Part of a small language model's weights: width 768, no biases in attention or MLP.
MLP neurons of a small language model. Each row is named by its layer, matrix (up: input weights; down: output weights) and neuron, and shows model dimensions 224-319. Each number is 50 + 15 x the weight over its row's rms, rounded and kept within 0 to 99.
After each neuron's rows, "fires on" lists the tokens most often at its 100 highest values on Wikipedia text that the model never trained on.

L2.up1164:20 52 11 42 48 35 37 57 48 44 28 36 11 47 51 68 57 43 47 59 39 45 24 48 43 50 36 34 38 55 60 72 61 66 35 48 29 61 66 51 56 42 61 62 31 59 35 45 52 47 17 49 77 54 65 64 39 66 63 35 59 45 69 31 16 62 56 50 28 68 39 60 63 14 58 43 44 55 44 44 51 57 39 59 73 68 30 58 51 23 41 33 64 63 43 24
L2.down1164:86 61 48 33 59 59 67 45 38 45 52 52 79 50 53 66 40 55 16 70 43 36 35 42 28 74 22 75 51 32 46 46 85 78 52 64 46 54 58 44 73 41 68 56 61 31 45 51 64 36 32 69 69 53 64 54 38 62 24 52 28 33 37 47 37 83 75 45 47 59 19 72 48 59 31 43 27 65 57 48 54 39 51 14 71 36 42 37 59 26 69 74 69 56 47 42
fires on: "one", " without", "unt", " (or", "r", ", not"

L2.up36:59 54 42 68 62 59 57 57 69 70 25 58 29 63 43 33 44 13 25 56 44 58 54 82 28 34 62 29 52 41 68 50 65 30 44 65 37 42 78 73 51 54 30 59 35 50 34 39 58 68 43 19 47 35 34 46 44 20 68 76 48 80 24 34 51 48 59 47 39 68 38 47 34 51 31 76 41 69 48 45 63 56 46 70 50 55 58 51 58 37 62 61 22 49 72 79
L2.down36:52 70 51 63 40 42 63 69 38 61 77 85 65 38 57 75 48 54 22 38 33 41 50 28 41 42 17 54 72 35 64 44 20 53 58 42 27 35 81 46 54 54 45 44 76 54 47 61 30 34 29 56 87 50 39 36 43 31 37 52 46 43 68 35 64 35 55 30 75 23 58 49 43 55 31 39 09 75 26 57 32 45 47 50 63 49 39 29 50 65 72 71 49 29 56 29
fires on: "ir", "ile", "orth", "if", "or"

L2.up1059:59 27 71 50 38 58 68 38 39 62 62 52 51 46 46 71 60 52 67 48 59 42 58 41 43 53 21 71 69 09 58 47 57 29 54 26 42 41 54 46 35 39 47 36 37 43 29 45 44 62 47 37 72 49 25 67 41 50 49 08 42 54 58 51 28 48 43 59 43 49 25 54 64 26 36 54 57 47 49 59 34 30 73 52 57 54 53 47 45 31 59 42 21 40 40 70
L2.down1059:56 54 45 49 37 78 41 54 35 59 36 49 26 43 32 72 27 86 60 50 53 55 57 53 85 34 37 61 55 55 48 29 43 57 39 60 49 55 59 46 59 83 24 63 48 28 56 44 44 61 45 66 35 36 73 61 43 41 26 37 44 30 50 27 47 65 44 16 52 55 51 51 48 41 40 34 39 51 73 25 72 54 76 68 26 47 77 53 46 73 44 15 28 41 31 42
fires on: " Al", "ug", " Sant", " main", "ul", " Mor"

L2.up409:27 62 44 58 81 39 41 44 43 65 65 39 66 73 56 82 52 42 34 40 37 59 55 43 88 50 67 44 47 73 41 66 80 19 60 47 18 65 60 65 68 44 61 41 55 38 48 26 64 39 30 51 90 46 48 39 54 57 62 41 62 49 49 30 76 81 71 39 16 48 39 70 48 17 74 58 51 46 25 39 57 51 40 55 55 44 59 49 56 54 54 54 42 50 30 58
L2.down409:66 43 70 56 60 54 37 45 61 43 29 33 77 47 37 54 61 50 39 35 00 27 58 42 55 58 61 50 41 55 29 73 61 61 45 33 39 64 45 50 37 66 44 61 78 69 44 45 65 57 54 58 45 24 61 34 05 65 67 61 58 63 25 51 49 59 58 47 47 50 38 56 33 69 42 77 45 36 32 53 57 37 56 52 60 72 33 46 31 62 55 39 39 62 57 38
fires on: "r", "ron", "err", "yr", "ack", "arm"

L2.up1098:44 78 42 44 59 51 27 40 30 39 40 82 42 42 69 68 33 87 35 41 39 39 37 54 71 50 48 39 61 42 75 34 62 61 28 37 22 63 38 61 20 40 20 57 47 53 49 47 49 31 80 37 52 60 66 30 61 48 64 56 80 41 53 39 45 38 55 47 41 63 54 65 53 75 32 34 62 47 52 27 61 44 32 59 63 74 48 66 38 61 45 52 39 60 40 62
L2.down1098:44 45 48 37 56 63 68 49 31 46 54 69 59 52 68 75 51 64 58 45 32 39 57 53 32 47 55 64 40 57 67 51 39 61 63 33 57 51 37 66 34 55 44 55 42 38 68 37 86 55 31 41 69 79 31 59 62 58 34 44 40 45 53 41 40 40 28 40 56 65 58 47 50 46 49 47 70 33 18 22 48 32 55 51 60 40 57 47 22 72 41 05 43 41 54 89
fires on: " | ", " th", " reg", " cr", "ll", " '"

L2.up1298:50 37 25 59 50 36 59 72 45 56 57 70 70 59 61 40 63 60 37 42 16 64 40 40 37 48 71 55 46 74 59 38 58 70 22 23 46 60 36 74 39 32 53 63 53 67 71 42 73 42 57 53 49 50 35 34 64 33 66 70 37 31 53 40 47 60 65 48 41 63 66 29 46 26 29 61 50 55 60 90 59 63 78 45 30 67 46 35 52 41 39 59 62 57 60 58
L2.down1298:50 35 45 77 17 52 66 39 22 46 42 62 68 43 66 29 66 55 53 52 48 55 37 43 50 54 49 50 65 54 41 71 52 70 45 31 64 36 25 45 79 30 68 33 63 54 51 34 59 27 53 48 60 70 47 56 67 22 66 54 45 22 48 44 88 61 66 61 64 38 79 49 34 52 55 60 67 49 57 85 60 47 74 54 25 64 23 31 38 57 24 24 49 43 82 54
fires on: "end", "and"

L2.up2446:44 51 37 38 61 75 60 67 59 51 31 55 38 93 58 51 85 66 49 62 56 29 53 27 80 86 34 35 62 38 89 51 73 13 62 46 75 53 70 52 57 54 71 42 73 47 23 60 59 55 33 40 36 02 21 80 67 56 80 43 54 51 50 41 36 73 53 54 71 49 34 75 40 33 31 25 78 57 83 41 73 69 41 71 32 23 61 59 85 69 26 62 46 48 60 62
L2.down2446:47 62 56 86 47 52 53 33 43 44 37 69 55 54 47 45 31 56 62 51 55 47 21 60 72 58 79 51 67 56 66 43 50 52 60 32 14 35 62 40 41 35 57 47 44 45 33 55 46 50 60 45 59 48 66 55 61 44 44 34 56 59 55 59 39 59 38 46 40 58 48 68 41 41 60 47 21 29 25 63 76 42 44 43 57 24 70 46 55 41 72 34 62 72 45 55
fires on: " (born ", ", a", ", an", " (al", " and"

L2.up31:39 38 62 75 54 55 67 51 54 60 48 32 39 38 52 78 64 52 68 51 50 38 55 57 50 39 33 59 28 58 55 54 56 53 54 39 52 50 63 73 60 25 54 75 51 25 42 45 45 81 21 61 47 38 50 51 40 47 43 81 68 43 64 54 36 57 64 48 42 27 61 33 50 55 17 70 31 55 46 73 64 56 46 43 48 70 69 25 45 33 46 49 28 51 34 44
L2.down31:44 34 48 68 64 49 60 36 42 25 30 36 51 52 52 61 68 49 42 27 61 64 45 54 37 29 33 82 31 32 27 45 53 80 66 49 49 40 65 54 44 68 44 58 33 56 29 65 60 47 28 77 59 53 38 56 21 77 40 91 48 45 41 43 44 64 74 50 41 58 66 50 50 67 23 60 26 52 31 66 42 64 59 77 40 60 40 69 42 41 29 66 37 41 46 48
fires on: "ok", " will", " now", " will be", " become", " would"

L2.up2529:44 42 48 65 65 51 63 24 74 37 40 50 43 41 70 63 59 57 45 61 56 42 48 31 42 42 53 39 43 26 66 38 78 67 58 68 72 61 59 51 49 55 55 53 64 55 41 46 66 50 29 53 90 48 48 33 27 40 53 75 60 58 38 49 05 77 66 53 52 65 44 34 47 29 44 39 63 13 26 48 59 45 54 31 53 57 53 67 60 69 39 31 72 70 82 46
L2.down2529:43 51 49 48 52 77 62 56 44 36 52 54 67 26 52 43 31 34 77 41 46 47 45 59 56 55 54 62 67 28 53 40 45 27 48 63 36 48 52 45 30 58 59 34 70 46 74 44 62 54 27 49 57 53 29 51 57 61 36 25 34 47 59 49 41 83 68 67 55 80 39 57 38 65 49 27 53 47 52 46 59 50 52 28 61 22 55 29 65 33 70 40 82 50 41 52
fires on: " (born ", " (", "i (", " (al", " or"

L2.up2122:62 54 42 60 63 44 25 36 05 66 56 78 61 70 82 34 22 46 47 42 40 58 68 36 93 49 36 45 46 35 51 74 55 66 60 33 29 38 56 41 29 54 67 37 51 42 51 35 41 75 57 34 67 26 46 42 42 75 45 14 77 48 59 50 49 71 38 29 20 61 32 42 49 31 45 45 39 58 55 55 54 17 46 60 28 34 70 53 68 50 48 58 53 27 61 60
L2.down2122:68 28 36 44 62 44 46 33 64 30 54 37 35 43 52 60 40 24 56 44 57 49 39 54 62 73 46 10 29 70 61 40 39 38 51 31 47 41 42 42 41 41 69 64 64 43 29 74 55 48 72 40 34 56 41 49 44 37 28 66 51 43 77 58 38 62 42 64 42 48 50 41 28 54 31 81 33 37 56 81 54 28 64 24 43 75 22 50 44 53 60 64 41 53 47 41
fires on: "ine", "ion", "ines", "ite", " Center", "ed by"

L2.up2203:58 41 66 70 85 39 63 49 57 59 54 48 55 34 75 47 50 36 35 49 34 54 47 46 53 57 76 58 41 55 35 42 60 48 42 50 35 42 37 52 53 40 54 55 34 68 51 51 19 22 48 54 70 47 65 15 51 56 40 58 48 49 39 53 65 43 39 55 29 60 26 72 73 57 47 37 63 37 99 53 56 61 66 76 57 43 50 32 50 34 71 56 71 27 41 47
L2.down2203:47 25 58 27 58 52 47 34 60 49 55 59 80 51 52 33 38 51 44 57 50 20 69 71 28 46 53 27 45 43 37 62 54 69 73 31 62 36 56 83 62 65 15 45 43 47 48 27 53 58 64 76 59 50 38 32 53 60 17 24 41 76 30 46 63 50 45 59 73 65 48 76 39 43 78 65 61 51 44 36 42 38 60 51 29 40 46 33 58 48 57 77 33 63 58 12
fires on: " (", ") | ", " –", " votes"

L2.up2641:33 21 60 30 52 51 69 31 72 50 57 63 96 39 48 63 50 49 47 52 25 50 66 56 64 37 44 51 53 59 71 49 31 35 27 60 55 34 82 38 65 41 43 44 59 61 63 34 26 84 36 04 74 55 32 60 50 70 67 66 65 57 29 50 50 42 66 63 46 45 66 35 52 52 69 23 64 29 55 65 33 41 49 59 71 52 27 50 52 55 80 43 61 30 55 28
L2.down2641:47 42 65 52 33 57 53 02 59 29 37 38 50 60 62 56 41 49 59 38 32 46 57 48 47 49 47 59 87 42 57 45 43 17 52 42 41 44 54 42 49 68 80 52 44 82 86 19 30 40 49 70 80 52 54 33 46 62 50 65 31 42 51 43 53 53 27 62 31 80 85 65 33 71 52 42 69 24 68 37 67 78 45 28 53 57 70 49 29 64 24 16 57 48 54 40
fires on: "n", "ten", "mission", "te", "st"

L2.up226:19 55 27 43 43 57 40 27 72 19 66 53 70 49 50 57 59 55 51 40 65 46 58 49 49 43 75 58 60 39 53 60 59 41 21 69 52 55 27 44 67 36 73 37 66 39 72 22 75 47 41 49 45 48 48 74 40 43 52 29 64 72 57 66 45 72 57 25 42 15 31 67 43 38 52 48 41 48 62 44 29 25 76 52 66 65 53 34 49 55 45 24 66 15 34 52
L2.down226:50 25 74 45 61 57 42 45 58 16 69 57 59 48 36 57 44 36 65 31 71 62 55 76 70 45 41 39 36 30 58 39 67 30 30 45 09 72 70 42 42 55 73 41 48 78 67 81 71 39 38 29 37 62 55 45 50 17 27 45 45 49 42 39 51 56 50 67 60 57 71 54 46 53 92 70 51 48 48 58 47 44 75 57 45 64 52 39 38 41 48 52 52 54 50 52
fires on: "; ", " of", "and", " to ", "ab", "ard"

L2.up835:38 52 43 60 87 43 54 59 51 77 77 70 34 53 63 33 39 58 69 96 29 37 54 81 47 65 22 51 50 47 73 32 82 40 33 58 62 27 50 32 58 62 34 29 93 72 59 42 50 79 67 37 60 54 48 56 20 60 38 54 26 63 46 40 30 34 45 44 79 44 29 81 42 33 30 64 40 52 54 39 53 45 59 56 52 54 62 48 72 75 40 59 66 54 34 50
L2.down835:27 50 47 61 37 45 70 48 33 54 64 81 38 52 49 45 63 13 54 71 53 51 76 71 64 66 59 36 42 38 52 56 50 17 38 42 67 53 45 52 57 34 25 51 58 46 39 33 64 69 41 60 60 51 41 46 33 39 38 49 35 80 73 20 42 47 00 54 49 62 50 70 49 18 43 42 50 66 40 24 54 38 42 50 65 46 54 34 54 75 45 67 45 58 64 32
fires on: "ven", " even", " so", " Den", "even"

L2.up190:51 32 67 43 62 69 60 23 56 55 64 56 81 69 50 55 41 88 44 46 69 48 66 35 46 48 34 55 44 31 44 57 29 50 36 45 66 36 50 53 58 67 76 56 49 36 39 49 54 49 35 77 80 56 34 38 56 42 59 64 40 56 66 43 38 45 41 34 55 41 68 68 41 67 54 41 77 59 50 70 56 19 45 70 43 46 44 60 48 69 44 31 23 35 51 46
L2.down190:49 50 34 54 34 40 65 51 43 67 74 35 38 40 58 56 42 22 57 90 72 40 34 46 60 46 54 78 54 41 37 74 50 52 35 51 77 26 26 52 41 60 35 27 44 20 69 65 39 82 32 67 32 45 34 46 53 27 49 36 57 37 41 59 51 65 44 32 58 31 79 59 38 46 50 50 63 60 52 63 59 80 72 68 19 69 44 26 40 37 75 53 59 66 48 39
fires on: " | ", "12", "–", "and", " being", " who"

L2.up737:57 65 52 40 43 84 47 45 50 58 46 40 46 73 53 36 68 92 71 50 15 50 71 52 52 48 69 61 43 45 17 61 54 13 49 67 64 22 38 01 52 70 66 53 45 46 48 66 34 47 38 39 83 85 45 28 59 48 45 68 56 70 66 35 41 74 46 33 42 45 36 51 65 23 58 49 50 58 58 30 58 44 52 51 42 35 60 36 59 55 23 70 45 65 45 58
L2.down737:30 52 57 54 52 41 69 65 25 50 77 71 57 61 58 22 45 35 24 43 33 48 60 51 38 50 38 62 61 14 52 53 36 29 50 53 51 34 59 45 51 67 71 51 21 28 60 38 30 79 55 40 42 68 41 39 69 48 48 46 53 28 42 59 51 43 33 39 18 40 49 25 88 49 48 48 34 24 53 68 60 77 51 53 62 37 35 49 45 35 73 52 63 59 42 36
fires on: ",", " (born ", "s,", "er,", ")", "a,"

L2.up722:63 50 43 45 84 38 47 30 58 67 26 45 54 45 49 60 88 71 48 57 46 75 63 47 48 88 70 85 44 28 22 56 59 50 40 68 52 64 42 34 51 44 44 46 55 39 39 48 60 40 56 42 44 51 44 54 32 31 56 54 53 73 57 45 27 44 51 32 61 43 70 39 51 73 48 37 48 43 58 64 69 57 36 56 51 77 44 81 65 32 23 46 35 45 53 65
L2.down722:64 77 37 59 40 24 48 60 62 61 76 29 47 83 54 59 47 47 54 42 45 40 48 26 36 36 45 66 27 14 35 50 79 50 18 42 14 67 42 57 55 53 22 71 61 53 54 49 20 28 48 74 58 65 64 60 50 39 82 65 40 38 46 30 73 71 33 68 48 40 40 63 30 55 26 42 69 46 62 48 46 35 21 51 37 52 59 62 24 27 29 53 63 70 34 46
fires on: "'", "id", " car", " time", "',", "-m"

L2.up2656:43 13 64 59 44 61 58 68 63 58 43 55 71 59 63 51 55 71 43 64 43 56 53 44 52 32 24 16 76 30 59 70 61 62 57 39 47 44 41 53 51 47 47 48 48 53 13 24 48 75 44 54 25 63 45 40 59 44 31 53 61 49 70 30 01 31 42 55 53 57 44 33 25 70 33 44 63 63 54 47 39 57 54 50 42 59 54 50 53 49 47 66 40 33 45 81
L2.down2656:62 42 61 38 54 41 58 69 67 62 26 41 63 37 61 43 44 63 69 73 53 48 53 54 36 46 39 31 80 56 46 63 37 65 15 43 44 63 59 45 56 27 66 53 77 57 51 52 39 42 55 44 56 50 46 48 62 33 10 59 69 61 56 48 29 43 67 42 41 22 72 76 23 54 54 40 70 69 34 36 23 48 25 31 35 53 52 56 36 67 76 62 62 69 60 43
fires on: "il", "ak", " Serb", "alk", "k", "ks"

L2.up1124:37 35 35 56 79 51 46 59 45 36 52 39 59 51 48 27 65 53 46 52 47 51 28 10 67 40 62 56 64 22 51 54 47 49 44 47 62 47 51 51 70 70 52 50 56 53 70 41 31 58 76 27 74 57 39 69 43 52 43 29 45 59 46 59 32 55 47 41 51 67 69 17 28 39 44 61 75 28 33 53 41 58 47 61 52 73 61 54 60 53 53 55 57 43 90 35
L2.down1124:40 71 76 66 43 36 53 27 57 11 53 38 70 57 70 42 29 82 38 53 55 32 46 19 73 65 66 61 42 25 40 29 70 38 43 53 46 46 33 64 54 71 72 52 57 32 43 30 46 47 52 43 46 33 45 24 62 59 36 41 37 84 30 86 51 34 35 62 46 52 27 59 46 50 41 47 62 48 43 46 29 53 45 76 52 48 47 21 46 34 61 92 33 26 61 43
fires on: " that", " over", " about"

L2.up65:37 29 47 52 67 45 35 80 43 43 68 59 58 53 45 32 57 44 32 54 33 45 56 45 53 23 55 42 70 42 46 45 68 70 47 82 44 77 42 44 24 53 72 41 58 41 31 63 49 37 61 42 72 50 51 08 60 39 68 28 51 48 46 44 11 52 31 52 57 49 59 53 43 42 83 75 39 33 30 46 60 21 48 40 48 56 25 62 57 58 18 37 50 43 43 53
L2.down65:58 60 55 56 63 51 56 40 54 55 49 37 46 22 11 21 46 57 67 41 60 26 31 48 60 55 65 29 41 43 34 67 65 61 62 48 43 66 21 58 56 42 46 73 67 39 64 42 64 41 53 16 49 55 61 16 31 36 45 39 53 68 74 49 72 36 43 37 53 63 36 71 58 71 41 36 51 41 40 51 62 36 57 44 74 36 71 26 76 18 49 70 63 68 57 35
fires on: " for", "le", " for the", " that", " for a"

L2.up752:58 26 51 56 59 47 44 52 48 38 56 58 43 38 76 20 51 65 24 54 60 50 34 49 40 35 67 53 38 41 38 52 74 60 58 63 51 68 56 88 56 46 58 42 53 34 36 43 52 63 41 26 55 14 60 75 54 39 37 34 59 48 64 29 43 31 24 63 67 82 31 38 65 60 56 56 54 38 52 49 39 75 52 28 61 42 47 38 61 50 44 53 39 47 47 46
L2.down752:45 52 55 49 58 71 48 45 37 28 61 47 46 29 85 54 39 86 11 58 55 60 34 55 52 73 48 33 72 18 28 51 49 56 33 60 52 78 60 57 44 50 40 43 34 45 41 41 30 69 23 17 68 25 54 58 41 59 46 38 54 45 74 45 27 36 61 71 51 81 04 48 42 38 61 32 64 65 43 36 37 59 48 33 47 49 46 51 70 37 42 43 53 28 50 43
fires on: " this", " that", " said", " these"

L2.up547:67 70 56 87 50 45 63 59 46 54 38 62 43 56 35 36 78 62 49 46 36 46 54 59 47 74 76 71 49 81 53 58 52 32 66 45 50 46 54 80 71 34 48 51 58 60 55 49 73 47 90 49 21 63 41 49 45 69 60 40 62 48 83 50 25 10 56 58 78 09 40 33 49 61 37 31 60 55 67 41 37 51 48 50 48 72 28 61 29 79 49 61 63 52 54 33
L2.down547:72 61 40 60 56 58 61 54 34 23 57 53 45 24 44 55 46 64 65 38 57 41 54 50 73 54 40 80 55 83 48 17 57 41 54 71 46 77 34 36 40 29 56 62 26 58 58 44 30 56 68 21 42 49 33 54 40 46 78 47 55 40 52 45 49 15 56 61 54 10 50 33 58 44 57 51 38 51 51 28 51 65 55 33 28 67 61 73 49 87 81 33 67 46 78 44
fires on: "enc", "anc", "ut", " enc", " aut", " count"

L2.up2090:60 64 16 46 62 71 30 49 54 59 33 46 80 71 61 49 82 35 36 17 49 46 48 59 41 45 48 89 53 32 62 53 81 68 36 39 55 70 35 38 51 61 55 35 63 58 65 36 51 80 51 33 44 73 50 48 68 32 43 46 82 37 21 47 42 63 52 45 56 40 41 68 68 28 28 05 57 55 59 33 62 49 48 68 51 44 35 72 61 36 17 52 73 65 45 51
L2.down2090:46 18 55 48 53 48 61 54 82 58 47 54 60 66 62 57 42 68 57 56 46 13 44 38 46 53 54 27 60 42 48 48 43 58 51 33 57 34 39 61 58 43 54 49 62 42 26 34 64 50 37 38 85 71 51 43 48 61 64 87 46 49 59 64 52 84 60 51 63 52 41 46 53 62 76 62 42 51 65 64 56 32 57 71 52 59 48 81 48 41 55 32 61 64 52 41
fires on: "n", " Gr", "r", " sp", "k", "s"

L2.up2181:58 38 29 34 52 59 48 45 39 57 48 54 49 49 66 59 32 62 32 69 34 55 57 35 45 46 43 57 38 38 46 54 48 38 43 33 47 77 42 48 34 57 47 72 26 32 66 51 41 38 64 49 58 39 67 67 60 27 81 48 38 66 35 57 49 55 63 66 47 23 71 46 57 68 44 47 48 57 67 19 74 77 27 46 30 41 44 35 59 76 49 35 45 38 51 63
L2.down2181:55 54 61 76 53 67 43 72 27 35 63 12 64 51 49 44 64 63 59 41 58 79 72 26 44 59 44 61 19 40 78 75 68 33 36 47 13 53 52 39 62 59 49 39 37 56 63 45 59 54 34 60 81 65 44 64 54 54 61 55 69 31 54 46 40 66 62 51 52 53 46 37 57 68 84 63 51 47 23 38 54 50 59 34 10 57 63 45 68 47 80 34 52 28 58 66
fires on: "and", "re", "ar", "red", "ard", "ri"

L2.up747:63 38 33 39 56 51 74 48 63 82 38 53 57 35 31 24 62 40 36 64 21 67 48 37 87 60 68 74 32 55 76 45 51 51 47 58 72 53 51 56 39 36 45 30 38 57 54 59 46 41 69 50 71 47 64 40 47 31 21 47 46 63 63 57 29 54 59 44 18 32 30 50 20 45 50 61 48 32 40 32 41 68 73 17 59 76 30 44 76 70 64 46 58 58 29 37
L2.down747:38 55 51 30 58 50 56 42 46 43 45 52 57 45 59 35 32 37 67 61 22 83 40 57 49 40 43 53 48 56 79 54 48 29 61 80 56 38 65 64 48 33 40 67 22 59 42 74 39 27 52 39 27 57 88 38 42 59 41 78 69 66 93 61 41 04 46 54 67 42 50 55 35 41 22 65 51 54 30 55 30 68 67 22 73 66 56 49 64 31 54 39 58 45 55 54
fires on: "z", "uz", "ell", "oz", " Az", "iz"

L2.up1953:62 54 39 69 68 46 79 43 47 59 35 52 22 36 45 64 54 32 31 49 75 52 25 20 51 47 61 62 51 49 55 61 41 41 62 59 37 39 48 55 36 33 52 31 43 57 83 77 54 50 50 41 61 53 20 44 67 45 46 60 60 73 44 42 50 55 43 85 77 48 35 50 35 77 30 57 38 58 59 30 33 60 32 55 33 54 26 57 59 40 35 54 13 70 21 27
L2.down1953:42 57 48 37 33 49 49 69 62 58 77 74 33 33 51 58 47 48 66 67 32 48 25 54 70 45 39 78 55 38 62 45 66 64 78 55 37 46 54 49 60 46 71 29 33 58 57 57 33 98 45 45 40 64 59 63 56 50 57 53 56 70 74 62 39 45 73 49 64 44 48 50 54 62 45 58 46 48 45 53 37 50 82 39 44 63 42 65 64 52 32 36 64 66 41 49
fires on: "\n", " war", "999", " War", "004", "998"

L2.up2312:56 49 33 42 47 23 27 45 21 63 54 65 64 41 51 63 49 37 56 46 65 61 38 39 75 29 32 76 39 25 48 64 59 57 51 22 69 56 53 48 30 59 51 22 50 68 63 49 66 61 49 29 78 74 64 46 53 31 49 37 33 45 55 43 23 58 32 41 72 22 55 85 42 39 44 59 70 56 65 72 20 66 49 37 87 79 20 74 36 32 42 44 56 27 47 47
L2.down2312:65 61 43 59 72 68 42 64 43 67 63 58 60 58 60 66 74 56 81 38 27 70 51 62 36 82 63 59 65 35 29 56 39 58 44 56 52 47 58 53 56 62 45 55 64 47 66 33 52 56 48 53 57 42 55 75 80 30 23 56 43 55 99 50 60 40 50 38 63 43 35 38 50 48 35 60 44 40 54 61 59 54 57 77 74 51 39 53 61 60 53 44 59 56 45 16
fires on: "ain", "out", "iqu", "ains", " (in"

L2.up1971:37 53 53 68 49 34 48 85 72 43 72 66 40 19 36 54 74 60 61 47 54 36 62 57 36 53 65 33 56 51 50 43 44 54 27 93 33 45 70 43 38 42 43 66 83 61 52 57 49 69 66 49 53 51 55 51 36 42 64 61 46 53 57 49 20 46 70 48 64 54 49 42 55 43 45 45 68 34 26 75 38 15 69 49 56 66 49 38 42 56 68 60 32 47 66 68
L2.down1971:66 51 69 46 37 56 49 36 57 56 27 47 72 34 51 64 35 58 61 57 52 32 42 52 57 41 53 19 64 42 39 45 59 32 44 65 36 57 65 18 48 83 61 48 56 49 37 45 49 63 14 58 61 28 34 47 30 26 71 54 45 34 45 54 59 54 40 56 76 38 41 61 72 59 49 46 59 64 33 55 39 42 71 49 43 61 67 48 83 35 50 54 51 31 33 35
fires on: "ep", "eb", "unt", "A", "pl"

L2.up1107:63 40 32 33 56 22 49 40 67 47 64 75 45 69 47 42 74 39 47 38 55 52 46 20 34 49 24 51 53 73 40 44 55 56 54 57 55 33 75 73 29 44 50 45 40 15 56 34 34 60 66 50 54 53 43 23 30 70 81 30 50 45 47 76 49 69 61 48 38 38 68 49 47 38 55 55 41 38 62 58 37 46 57 46 46 23 63 65 56 53 64 37 68 44 48 31
L2.down1107:55 17 33 38 39 43 53 48 50 35 55 41 55 42 12 77 50 63 20 48 61 45 63 52 47 58 44 80 46 30 65 55 33 32 35 60 57 07 53 47 50 50 27 68 52 49 56 32 50 47 61 48 03 48 40 40 51 38 29 55 62 45 36 36 55 81 54 36 66 29 79 31 52 41 18 77 42 37 43 33 52 48 40 49 42 40 65 31 68 64 53 68 42 59 43 49
fires on: " re", "ed to", " from", " attempt", " which", "ing to"

L2.up2124:50 57 31 40 42 65 65 44 53 83 55 08 22 48 53 32 54 40 46 37 60 44 32 45 63 40 43 62 38 56 48 48 60 54 39 48 67 63 70 37 44 29 79 42 80 49 42 35 59 79 38 50 41 51 50 18 49 68 50 56 37 48 41 42 36 30 43 48 37 61 54 58 49 37 65 37 40 52 60 54 46 57 46 44 37 79 56 48 51 41 53 61 51 48 50 52
L2.down2124:59 61 31 54 42 52 30 75 55 57 63 65 27 31 56 33 51 73 84 51 58 22 30 57 63 46 37 34 87 44 27 45 56 32 66 55 53 51 56 34 48 50 49 69 75 55 45 62 25 26 45 52 41 45 39 54 67 71 19 48 49 37 57 54 75 50 34 50 45 37 41 59 55 52 57 74 35 39 70 26 41 47 35 62 39 61 65 45 33 49 74 45 61 23 76 67
fires on: " b", " sc", " bound", " of G", " gr"

L2.up2623:43 70 29 59 51 54 70 65 60 31 72 32 42 50 64 45 81 62 33 52 76 62 47 31 51 39 86 47 48 28 41 43 64 51 46 20 66 76 70 45 37 29 31 34 37 37 65 53 40 49 66 68 61 26 58 38 65 53 60 63 33 45 37 64 42 55 48 41 60 47 50 34 52 62 57 46 61 60 57 29 69 36 57 34 57 81 34 35 31 48 83 52 45 05 27 65
L2.down2623:63 60 63 53 46 49 80 55 45 44 53 64 50 41 69 53 47 40 48 78 34 43 38 65 55 42 56 41 93 58 58 54 65 66 50 69 53 33 51 36 64 47 26 66 64 69 50 54 70 53 70 71 47 49 45 14 61 43 79 58 43 68 48 54 51 48 54 50 55 48 37 54 63 82 66 47 61 54 23 39 41 30 30 19 68 70 38 62 92 38 32 22 58 58 57 44
fires on: "iz", "z", "ez", "enn", "az", "gg"

L2.up1593:70 43 15 51 63 30 33 53 31 30 36 32 73 74 49 46 57 48 36 36 32 56 33 42 34 60 16 43 37 38 65 76 34 64 56 44 70 23 36 67 43 59 57 73 49 39 26 23 51 37 50 62 53 35 55 16 44 30 47 45 37 51 63 39 45 67 47 47 47 77 49 41 58 77 57 44 47 48 87 45 07 39 20 66 47 56 46 38 43 45 58 41 50 35 18 49
L2.down1593:51 52 56 69 55 54 53 45 28 43 46 36 32 51 38 60 68 65 47 62 75 33 55 33 54 65 60 42 56 21 50 62 79 50 70 44 56 46 59 54 63 82 45 58 73 76 18 38 14 19 64 55 30 51 43 27 53 61 65 42 33 68 39 32 68 64 52 40 83 53 57 14 44 53 62 58 69 45 39 68 25 26 35 41 41 42 47 55 64 63 48 59 75 60 31 26
fires on: "s", ", and", "),", " sources", ")"